MLP neurons of a small language model. Each row is named by its layer, matrix (gate and up: input weights; down: output weights) and neuron, and shows model dimensions 298-425. Each number is 50 + 15 x the weight over its row's rms, rounded and kept within 0 to 99. A neuron's up and down rows have the sign that makes its largest values positive.
After each neuron's rows is what it responds to, as a language model described it from the Wikipedia text at the highest values.

L5.gate800:48 51 65 46 62 80 58 50 72 50 59 59 48 56 30 62 56 44 48 62 48 39 60 67 38 77 73 75 76 70 50 72 59 48 56 29 76 51 26 42 54 47 58 74 59 54 69 35 52 53 28 69 47 48 38 52 36 62 73 73 58 58 47 28 53 68 38 46 51 48 45 62 61 40 31 72 46 39 38 56 37 59 28 44 47 33 57 48 52 43 30 66 32 56 43 50 41 36 35 67 34 54 61 48 53 63 65 45 43 63 36 37 29 17 30 51 58 36 23 41 28 41 54 47 28 33 28 70
L5.up800:22 44 55 33 43 65 39 59 64 25 48 74 60 66 50 40 51 38 67 61 58 62 33 73 46 60 66 47 56 60 60 46 77 76 68 53 70 31 50 37 65 48 33 53 42 29 59 31 61 45 13 54 39 60 38 54 30 62 41 15 50 71 74 75 33 75 46 28 66 21 55 72 67 61 32 75 44 39 40 86 59 54 65 37 37 43 68 53 68 46 55 51 61 55 67 69 35 52 70 54 50 58 68 54 66 46 70 64 48 60 64 55 46 62 45 63 54 26 66 33 82 52 56 29 54 44 67 49
L5.down800:54 39 49 48 29 64 45 74 64 66 65 71 43 14 71 29 49 64 30 68 58 53 44 32 72 47 65 29 61 58 53 50 50 28 57 50 51 70 46 57 59 60 46 53 85 61 40 46 72 81 41 59 47 39 52 63 55 44 33 47 58 68 69 47 40 18 64 49 14 71 64 35 39 46 59 63 86 39 54 54 45 54 49 45 38 54 67 25 35 47 64 49 60 60 41 66 34 48 32 46 50 42 56 51 74 67 46 48 61 31 35 24 64 36 33 33 58 68 71 56 31 50 00 64 22 45 45 49
Description: Fires on the second word piece just after a short opening piece, often in names and lists, such as O'Loughlin, c-moll, clandestinely, Eleanor.

L5.gate645:61 52 47 92 45 61 42 36 30 58 72 55 64 53 72 46 67 60 27 49 55 53 30 55 54 78 59 38 68 60 65 38 46 44 63 42 39 46 25 70 42 47 58 34 66 64 30 50 38 57 36 52 15 43 62 42 65 38 36 41 32 47 56 30 41 31 73 46 38 44 44 56 29 51 71 62 69 51 80 58 14 38 46 52 47 39 44 44 64 73 65 37 60 34 83 51 37 77 21 53 63 52 77 68 15 35 45 47 74 74 64 48 60 10 42 35 41 33 69 40 59 69 44 54 57 15 57 39
L5.up645:60 55 60 71 63 43 51 47 33 20 38 70 19 52 54 56 44 90 37 70 29 53 42 40 33 56 67 27 61 48 54 73 40 48 71 48 72 61 57 52 51 77 48 44 51 76 80 45 46 33 61 51 22 35 50 48 50 40 40 33 60 73 60 43 57 56 36 24 55 54 77 45 63 72 50 78 32 60 57 60 71 59 27 49 46 39 65 60 71 76 51 37 36 37 42 65 64 63 51 47 35 74 51 73 13 32 44 52 41 15 39 47 49 63 70 72 44 38 44 42 55 54 66 26 70 45 70 15
L5.down645:35 44 52 50 42 60 48 55 35 14 27 54 23 66 51 32 76 58 58 46 33 48 59 59 79 70 59 55 18 44 52 44 59 26 24 39 62 52 57 31 66 78 25 54 71 29 58 42 39 42 52 29 18 47 47 40 79 55 46 41 60 35 80 52 64 54 60 79 69 66 74 57 59 60 69 47 58 71 53 40 76 59 51 59 23 71 56 27 33 49 74 61 53 31 29 37 75 58 67 46 68 55 75 75 60 66 30 72 60 57 42 22 65 37 53 74 55 41 62 60 50 50 71 38 56 82 59 33
Description: Tokens inside sports records and results text such as event names, scores and table cells, e.g. men's, 3–1, 0.1 m/s; also band-personnel and review-score lists.

L4.gate203:38 38 50 41 65 47 37 40 80 63 50 55 74 53 68 35 40 72 78 51 50 34 59 60 48 34 38 55 77 44 50 12 48 52 73 41 27 56 47 23 34 62 52 60 60 36 43 55 75 42 41 56 44 33 67 55 33 77 35 36 61 35 42 71 27 29 62 13 70 38 36 42 35 58 39 46 48 41 37 64 52 67 54 41 61 44 66 40 49 47 46 45 41 58 72 45 33 22 39 85 51 41 47 53 54 56 85 55 43 33 70 86 87 31 52 57 67 62 23 71 53 46 64 59 31 26 66 83
L4.up203:57 44 74 50 59 29 50 64 70 27 09 42 70 35 69 71 71 52 36 44 65 75 41 55 53 32 65 57 49 26 46 72 61 29 36 39 36 65 49 41 49 50 36 76 47 40 73 56 33 68 47 26 65 50 33 69 16 28 41 72 57 71 38 50 48 55 46 52 61 60 58 25 66 40 62 43 57 69 45 46 71 76 53 28 57 19 54 53 66 42 53 28 48 39 34 52 32 40 50 45 66 53 43 45 38 47 37 14 60 69 44 44 61 56 55 34 50 32 66 80 51 43 69 68 53 59 50 76
L4.down203:55 64 64 24 61 46 60 67 37 73 74 54 50 43 35 41 51 39 18 75 74 23 63 41 55 60 53 48 46 61 50 72 49 59 59 22 76 23 21 45 79 72 50 43 80 47 43 38 70 72 25 50 77 35 82 45 55 69 39 41 42 30 58 48 56 84 58 57 57 55 71 56 38 56 42 57 58 33 60 51 58 38 42 57 57 44 55 83 38 59 59 27 32 45 51 53 33 32 64 56 61 56 63 79 32 70 58 47 30 56 11 51 73 49 42 58 43 66 44 44 59 29 21 40 63 52 59 16
Description: Digits finishing a date in event narration, mainly a year's last half after 20 or 19 (20-02, 19-03), or a day after a month (December 2).

L6.gate435:55 36 62 45 44 63 46 66 65 32 60 42 55 37 55 26 57 61 73 49 72 68 21 42 30 24 76 65 74 44 81 65 67 43 44 31 26 61 36 35 33 55 47 59 40 72 52 41 40 43 33 69 65 29 29 64 41 35 74 55 46 49 61 79 37 36 51 79 65 64 56 35 55 51 44 35 45 61 40 41 80 47 78 37 29 18 41 62 50 50 54 29 50 54 36 78 60 47 55 21 40 40 47 59 60 50 52 40 79 59 63 41 45 29 52 43 61 36 39 68 36 66 62 72 51 21 67 51
L6.up435:39 72 77 30 71 32 44 79 69 67 67 57 39 51 37 36 47 59 66 54 63 70 26 57 27 29 47 37 48 27 61 49 40 49 80 63 29 62 56 19 67 36 64 45 33 52 22 27 71 41 65 56 55 38 44 60 39 64 58 59 53 66 59 41 30 44 59 48 40 42 52 28 31 76 59 34 47 65 32 59 45 71 58 69 65 40 37 56 57 37 77 38 41 74 38 67 43 48 26 38 37 32 72 82 30 64 48 22 71 63 31 38 60 70 42 50 54 50 25 68 32 68 55 67 60 56 59 24
L6.down435:56 75 70 35 53 52 51 62 58 60 68 40 45 44 41 46 54 68 61 57 33 42 44 76 59 79 54 18 40 48 49 65 57 67 70 37 44 45 30 46 78 36 28 12 32 35 82 52 40 70 49 49 48 49 60 47 38 52 42 54 67 31 71 39 32 52 44 24 45 37 71 44 36 62 54 48 75 46 45 48 42 74 61 24 56 65 88 43 54 32 52 47 65 48 67 31 58 34 48 43 32 69 49 66 40 51 65 56 51 46 37 49 28 55 55 53 66 36 57 68 40 46 76 29 66 38 78 68
Description: The main verb right after a subject or relative pronoun, strongest for "led" in "which/this led to", also was, began, would.

L4.gate874:45 56 45 68 52 42 64 35 21 55 51 56 57 19 26 63 80 46 59 62 48 59 46 68 48 62 72 63 38 57 34 63 77 39 40 42 45 55 35 69 33 70 33 72 45 40 46 63 48 67 22 36 60 64 52 63 58 49 54 74 54 25 30 22 78 53 18 35 52 43 67 47 47 39 35 42 53 59 92 31 52 62 39 32 40 30 40 48 22 48 53 55 54 58 51 16 32 63 51 73 48 52 44 48 64 62 48 32 90 67 48 63 44 42 51 63 53 35 42 65 41 18 51 60 27 49 37 47
L4.up874:86 67 36 68 53 72 65 37 49 41 32 61 53 41 33 20 41 75 47 35 22 58 34 41 52 38 62 53 23 63 46 39 42 39 46 60 74 21 31 58 48 55 32 27 69 76 72 55 52 53 54 48 45 40 61 47 68 64 52 71 61 53 36 36 53 44 59 49 60 64 51 49 42 54 48 22 37 38 70 64 76 37 44 40 67 47 42 24 38 81 31 32 62 57 28 35 67 55 49 33 70 60 36 39 70 52 35 47 29 61 43 68 59 35 57 36 48 39 44 43 43 25 43 34 37 68 43 69
L4.down874:62 15 36 22 31 33 51 48 35 10 27 21 75 74 58 64 01 49 58 48 57 42 40 49 58 57 55 56 25 58 28 55 53 59 32 25 60 30 41 43 44 53 36 58 29 58 53 56 24 46 39 28 66 23 31 39 52 48 21 53 59 42 32 78 53 72 47 45 42 42 33 36 38 61 68 69 41 21 47 50 52 52 53 35 29 36 37 44 65 70 48 55 53 49 08 47 64 67 56 26 60 55 62 51 59 61 44 66 31 34 27 40 47 64 59 68 37 62 64 73 61 56 31 46 37 51 23 44
Description: Mostly consonant fragments forming the second token of a capitalized proper noun split into pieces, often after one initial letter, as in U-b-aldo, U-k-rAvto, O-c-ulus.

L5.gate119:80 44 53 62 35 54 80 43 53 52 33 55 42 51 50 44 49 63 53 48 49 75 33 46 52 69 53 76 55 29 46 54 68 44 48 39 81 39 43 42 52 52 48 42 33 48 63 43 35 34 31 62 51 53 74 57 37 58 51 28 41 60 68 51 24 52 34 59 54 46 49 44 39 61 74 68 61 47 59 68 79 41 50 23 53 52 69 55 49 38 81 27 17 31 71 36 61 62 46 36 77 47 55 41 48 48 50 65 38 64 92 64 79 56 28 29 37 83 42 26 60 60 54 66 28 59 45 45
L5.up119:25 28 40 69 46 45 32 48 67 35 10 35 18 34 55 48 55 38 71 44 28 47 39 55 62 39 36 64 17 67 52 46 24 48 72 42 46 43 49 62 24 35 43 67 37 54 45 57 66 41 56 37 50 70 24 33 56 43 32 44 48 50 09 45 75 36 40 55 38 48 53 39 53 69 62 53 76 53 69 52 52 48 48 71 50 32 71 64 59 25 33 32 76 30 52 59 36 64 52 53 47 48 65 45 32 79 40 50 57 47 41 36 57 63 49 57 62 30 50 68 26 35 58 64 32 39 50 45
L5.down119:48 38 40 59 59 25 50 35 48 56 48 38 60 28 50 30 62 48 49 38 48 63 51 76 54 44 63 41 92 35 64 49 55 39 43 47 46 43 41 21 49 52 60 42 54 33 78 59 66 64 63 51 41 56 60 22 33 33 39 23 15 54 42 71 24 41 59 60 69 52 47 61 61 66 51 51 86 52 39 36 43 26 41 64 44 43 50 61 56 31 54 39 40 37 57 55 32 66 57 36 53 25 59 40 42 48 44 58 34 61 36 20 15 20 61 58 47 59 40 60 50 72 20 59 66 53 61 28
Description: Day-of-month numbers and year digits in event dates in Wikipedia prose and tables, e.g. the 7 in "February 7", "19|98", "on 9 September".

L4.gate625:86 55 54 30 41 28 50 31 76 69 40 79 40 45 60 60 66 75 37 47 31 65 57 15 63 63 44 66 55 35 56 49 29 73 45 60 79 44 37 41 55 49 53 24 43 85 71 41 44 44 20 73 57 25 63 55 60 59 34 35 47 47 54 64 83 26 35 61 60 34 69 40 53 43 41 25 33 39 28 63 66 52 50 59 54 62 50 26 53 49 45 66 53 50 49 41 39 62 31 37 66 51 52 48 56 38 36 69 55 56 73 50 59 58 34 37 61 62 46 60 72 56 57 37 45 44 32 76
L4.up625:49 84 42 25 66 43 64 41 42 43 57 71 16 60 28 38 32 55 64 63 23 31 73 43 55 31 30 61 47 54 40 68 28 44 68 34 51 53 69 65 44 39 31 33 56 51 59 58 28 36 30 50 36 34 47 75 50 55 33 67 49 89 24 74 67 36 55 34 63 53 49 48 29 80 61 53 36 76 28 39 37 43 47 62 36 65 70 62 56 59 45 61 66 70 46 82 25 40 48 52 50 21 38 53 43 24 18 50 61 39 74 29 30 37 60 40 44 42 49 48 69 44 44 45 49 67 63 47
L4.down625:46 57 28 28 69 44 58 63 40 46 26 50 46 72 36 51 48 47 24 53 53 44 43 69 54 71 40 59 49 51 58 52 24 53 39 62 49 53 55 64 49 38 45 36 54 53 53 52 41 51 26 42 47 54 66 49 39 64 51 43 45 48 35 51 50 65 62 40 41 55 38 54 69 29 54 31 62 37 35 79 55 60 41 76 94 37 49 52 52 81 63 57 69 38 37 48 61 52 64 31 40 83 26 60 55 56 48 80 57 66 53 43 75 56 50 49 54 37 55 48 47 45 81 50 42 27 43 81
Description: Verbs and nouns of characterizing or commenting, like described as, criticised by, mentioned, and final pieces of split words, like Kies-ew-etter and read-ings.

L4.gate86:42 52 39 38 54 69 67 45 42 35 75 64 67 46 41 53 43 58 71 44 49 48 35 60 53 46 39 68 45 55 64 81 33 53 83 23 56 53 48 62 45 61 27 65 53 60 69 41 32 70 59 40 75 70 36 49 45 43 67 30 56 55 23 72 57 60 36 28 40 57 86 59 66 49 57 57 34 72 62 57 51 30 52 59 77 56 64 41 38 57 30 52 57 44 40 58 51 57 73 56 51 67 55 58 65 64 54 66 83 75 25 29 24 42 70 39 70 47 52 68 38 61 61 70 34 39 64 53
L4.up86:48 44 68 40 51 65 42 54 54 51 21 36 49 25 62 42 76 73 51 68 43 59 64 56 19 50 44 44 59 87 63 60 32 47 60 42 72 39 45 34 63 48 37 71 60 54 66 17 51 73 40 23 50 55 58 46 58 38 50 50 62 55 18 30 56 32 32 48 35 44 69 71 58 64 34 70 40 50 43 42 45 65 37 36 61 36 52 34 40 60 48 30 58 42 46 50 52 52 64 85 36 65 13 43 51 60 45 48 40 80 27 52 65 50 69 76 54 38 47 31 59 45 34 70 52 38 66 39
L4.down86:82 60 38 70 69 75 40 48 43 46 69 32 36 41 48 45 39 30 31 31 52 18 37 58 59 26 41 61 59 50 48 73 53 54 67 68 63 38 54 73 25 40 54 48 72 26 23 70 64 60 59 55 45 68 21 73 51 29 49 40 39 64 53 64 28 44 78 52 17 62 66 48 53 58 59 50 35 34 47 42 35 36 32 44 50 58 53 38 47 37 38 43 38 66 34 80 40 09 40 41 46 43 46 42 46 64 82 42 50 57 55 50 50 48 41 47 48 47 65 36 49 40 14 56 71 67 60 53
Description: Apostrophe after French elided articles and prepositions in titles and names, as in d'Arte, l'art, L'aventure; weaker on mid-word fragments after a short prefix (en-am-ored, c. before dates).

L5.gate679:78 55 75 17 38 54 53 28 70 43 60 39 52 42 57 52 65 58 48 38 53 57 31 71 62 44 53 48 54 36 51 63 47 91 24 46 43 69 44 35 61 61 28 50 61 61 57 56 27 42 50 80 81 52 34 34 46 49 64 52 42 72 26 49 38 53 52 50 43 39 53 51 48 51 28 34 49 75 48 24 53 38 42 21 51 48 57 64 62 38 38 70 70 56 45 52 41 35 59 17 53 52 55 94 83 10 71 35 37 36 31 62 65 42 27 31 31 41 59 68 49 49 47 21 45 45 47 44
L5.up679:91 33 58 25 55 54 48 57 65 45 53 38 19 52 61 48 25 68 67 49 29 50 66 46 44 27 29 66 53 68 52 50 56 64 44 30 79 44 60 47 33 67 49 44 45 38 50 24 31 42 33 64 33 42 47 40 63 74 34 47 24 59 54 37 35 35 64 46 42 61 44 61 60 60 36 35 52 61 32 26 63 54 72 46 62 58 32 32 80 73 45 49 52 37 37 58 67 91 72 25 74 60 46 44 50 56 69 53 49 61 63 62 54 60 35 84 54 41 67 55 50 55 34 58 59 42 26 51
L5.down679:65 64 62 88 46 66 54 60 33 55 48 51 87 53 56 44 40 17 50 67 48 43 42 41 33 60 65 80 79 42 48 08 33 35 40 70 66 47 43 52 40 35 60 58 38 45 57 45 51 84 35 57 27 52 41 56 50 47 39 84 71 44 42 65 26 50 58 63 67 60 28 66 31 30 45 59 48 76 67 47 59 27 36 49 60 57 22 36 34 38 55 64 56 63 61 88 39 69 70 59 49 32 68 28 64 70 46 22 52 52 51 53 43 50 74 54 44 36 48 23 56 80 77 64 21 32 41 30
Description: Interior pieces of words split into several tokens, like ob in disobeyed, it in illegitimate, ong in pronged; also well in as well as and led after that or which.

L6.gate894:84 53 79 79 56 68 64 43 56 34 50 64 51 42 43 62 39 58 43 55 45 32 53 71 66 51 43 45 39 39 51 77 35 25 29 63 57 58 56 61 41 48 62 85 69 52 44 55 37 36 71 52 53 39 78 19 31 38 33 57 62 38 40 39 28 46 48 41 42 59 86 73 26 36 40 37 68 53 53 56 87 34 41 39 42 34 44 55 61 21 57 51 54 70 55 65 31 58 43 33 50 45 49 29 22 57 67 70 39 68 42 37 47 54 65 55 44 54 34 22 59 60 49 58 47 41 52 59
L6.up894:30 45 61 58 50 44 46 76 45 68 39 54 58 62 62 48 59 50 35 64 58 59 59 61 31 60 81 45 60 27 58 60 57 65 49 58 60 42 60 48 58 28 43 38 78 49 48 39 44 24 52 53 37 68 37 68 53 54 18 40 69 73 10 43 41 50 64 64 56 37 66 63 47 57 50 57 34 45 50 42 43 64 65 48 64 20 37 61 39 39 35 48 38 84 37 82 52 68 36 48 41 39 29 53 40 50 43 62 25 36 25 29 46 65 34 41 59 62 53 70 49 57 45 33 49 56 48 61
L6.down894:47 54 50 53 48 51 52 51 57 38 83 59 52 70 49 55 55 49 71 51 40 36 30 44 71 37 62 40 53 29 63 60 42 61 47 62 54 39 71 57 32 37 53 37 44 33 42 68 35 43 60 69 56 29 58 39 82 61 37 69 54 71 41 69 67 68 51 62 65 50 38 34 25 74 38 45 60 49 66 65 57 19 46 39 32 67 55 62 64 55 64 61 75 44 35 80 49 53 50 43 45 49 19 52 13 57 50 55 65 54 25 35 31 67 56 54 61 69 31 62 60 44 30 72 34 68 42 36
Description: Mid-word pieces right after a short opening fragment such as C, Al, c, Per, in rare words and foreign names (c-u-irassiers, Al-mer-ía, per-im-eter), plus table pipes.

L6.gate633:78 61 57 45 40 50 45 69 56 45 31 40 64 68 70 63 50 16 62 30 67 47 35 62 31 60 46 51 53 76 37 56 57 77 34 41 58 56 48 64 48 45 64 63 39 61 58 45 54 48 27 24 53 51 35 41 41 51 47 67 42 35 54 47 31 75 52 84 43 43 66 34 75 18 68 65 61 42 42 38 71 40 78 53 41 41 25 46 39 77 49 24 51 61 29 71 53 23 60 46 46 20 42 72 56 47 51 52 42 30 37 22 29 46 75 55 56 70 69 79 55 59 29 59 51 47 48 79
L6.up633:53 31 50 38 13 57 59 54 51 59 36 47 31 62 59 49 51 37 38 62 61 57 54 49 71 47 68 59 62 14 35 63 51 38 39 71 71 85 60 47 64 47 82 58 42 47 53 21 32 67 57 54 59 57 39 44 50 66 24 51 34 39 52 56 31 51 52 66 56 38 69 46 45 30 55 56 70 52 39 58 69 32 72 44 39 45 46 38 37 75 57 27 58 75 33 57 82 15 34 78 44 37 45 66 40 36 47 47 45 48 38 36 65 47 41 67 39 65 64 47 49 52 75 59 40 58 73 72
L6.down633:37 31 22 52 46 50 62 48 54 46 43 29 42 37 45 59 74 54 46 89 14 39 67 30 69 64 46 64 72 39 51 45 38 54 37 78 83 46 33 32 56 80 28 56 47 64 53 52 30 52 46 67 38 53 53 47 61 41 61 57 40 41 53 41 49 69 43 59 68 51 49 63 58 33 67 62 31 37 62 53 34 64 70 58 41 46 65 22 54 25 60 41 22 54 68 50 74 33 88 98 36 60 54 41 28 33 85 60 35 39 39 61 54 77 54 67 43 44 57 32 57 35 71 32 47 43 65 47
Description: Abstract head nouns right after "the" that open a new sentence or clause, such as review, influence, idea, use; also year openers "19"/"20".

L5.gate78:60 36 51 34 52 40 61 51 50 30 71 48 54 41 21 24 93 47 31 27 79 32 43 66 48 52 32 43 51 51 58 71 62 50 53 50 26 52 43 22 50 49 74 70 43 76 41 36 32 53 20 50 59 38 70 34 56 45 77 49 51 78 59 33 43 70 52 42 44 38 39 59 28 36 38 57 59 47 35 53 57 55 62 55 43 58 46 54 42 54 39 29 41 62 60 57 67 26 42 35 47 61 36 57 26 56 60 89 32 67 47 55 54 52 67 60 54 52 56 50 26 75 60 73 61 27 29 39
L5.up78:44 55 52 33 64 75 62 64 61 46 41 34 60 51 70 33 36 35 36 35 75 24 51 04 53 81 52 87 66 35 41 66 26 52 51 40 27 49 80 50 59 38 41 44 36 59 33 48 39 40 47 70 35 21 32 68 42 56 79 55 51 39 42 65 47 50 40 52 45 47 58 30 54 61 57 32 55 53 46 45 64 26 41 31 35 76 54 27 65 43 50 39 66 25 32 52 46 74 69 25 55 23 31 47 32 42 61 25 45 67 75 70 72 56 78 29 65 67 54 59 59 63 49 60 36 63 60 77
L5.down78:49 72 28 64 55 67 81 65 44 28 38 70 38 58 42 50 71 68 71 42 56 58 51 37 40 57 33 38 81 43 61 31 84 69 72 52 30 37 47 38 33 62 33 53 48 68 46 46 51 55 54 43 24 55 34 47 37 61 18 54 45 41 38 67 43 59 62 30 54 39 53 51 53 51 32 20 54 40 44 60 56 27 40 39 56 72 37 55 63 69 21 37 65 44 60 70 63 66 26 44 21 59 67 60 35 81 56 57 32 66 47 42 79 30 63 39 65 63 67 48 15 56 76 49 44 53 47 67
Description: Verbs and nouns for how a work was received or honored, such as received, nominated, won, review, plus paragraph or section breaks.

L6.gate587:43 54 61 55 70 46 53 40 67 64 62 89 41 27 35 44 67 75 35 53 24 55 43 61 27 32 79 76 33 68 56 47 49 53 47 44 48 41 60 34 24 57 36 32 56 41 35 49 49 58 61 69 34 72 20 50 20 80 68 60 66 70 37 29 35 45 26 55 23 34 57 28 56 59 48 35 41 32 54 35 49 65 38 43 39 42 61 73 37 53 66 65 46 41 81 42 50 57 54 60 66 41 30 55 59 37 52 50 41 51 54 68 60 47 53 60 65 31 50 59 35 23 63 11 40 55 45 37
L6.up587:45 58 80 43 93 59 32 77 50 61 43 51 68 70 60 47 54 46 62 42 62 41 35 45 86 53 81 27 74 69 56 40 64 57 52 58 23 53 45 36 46 82 66 87 49 69 42 40 48 45 63 68 61 35 36 56 49 38 69 67 73 65 57 47 41 32 50 43 52 40 56 62 50 25 48 39 51 28 52 82 36 36 49 74 42 55 32 57 49 41 27 75 74 53 31 32 52 35 18 37 35 56 68 44 33 26 51 59 42 35 70 29 22 51 26 45 38 50 60 29 57 91 40 51 73 62 23 51
L6.down587:44 29 45 45 64 57 75 19 44 65 51 59 33 35 44 72 35 50 27 61 69 73 41 39 58 32 62 26 62 39 44 73 40 56 38 84 57 31 53 22 83 59 23 42 42 33 61 32 55 44 68 65 30 69 59 67 40 49 58 54 53 62 56 37 51 46 43 31 42 36 38 49 70 51 73 50 48 47 75 59 42 50 57 37 33 45 29 47 66 57 43 22 40 35 53 53 41 53 46 47 45 59 31 49 71 49 32 66 53 65 34 35 66 62 67 48 77 53 49 36 57 38 64 18 50 35 62 57
Description: Non-initial word pieces inside place, team and person names, plus some digits, mostly in tables and lists, such as I-ps-wich, E-ps-om, Le-ip-zig.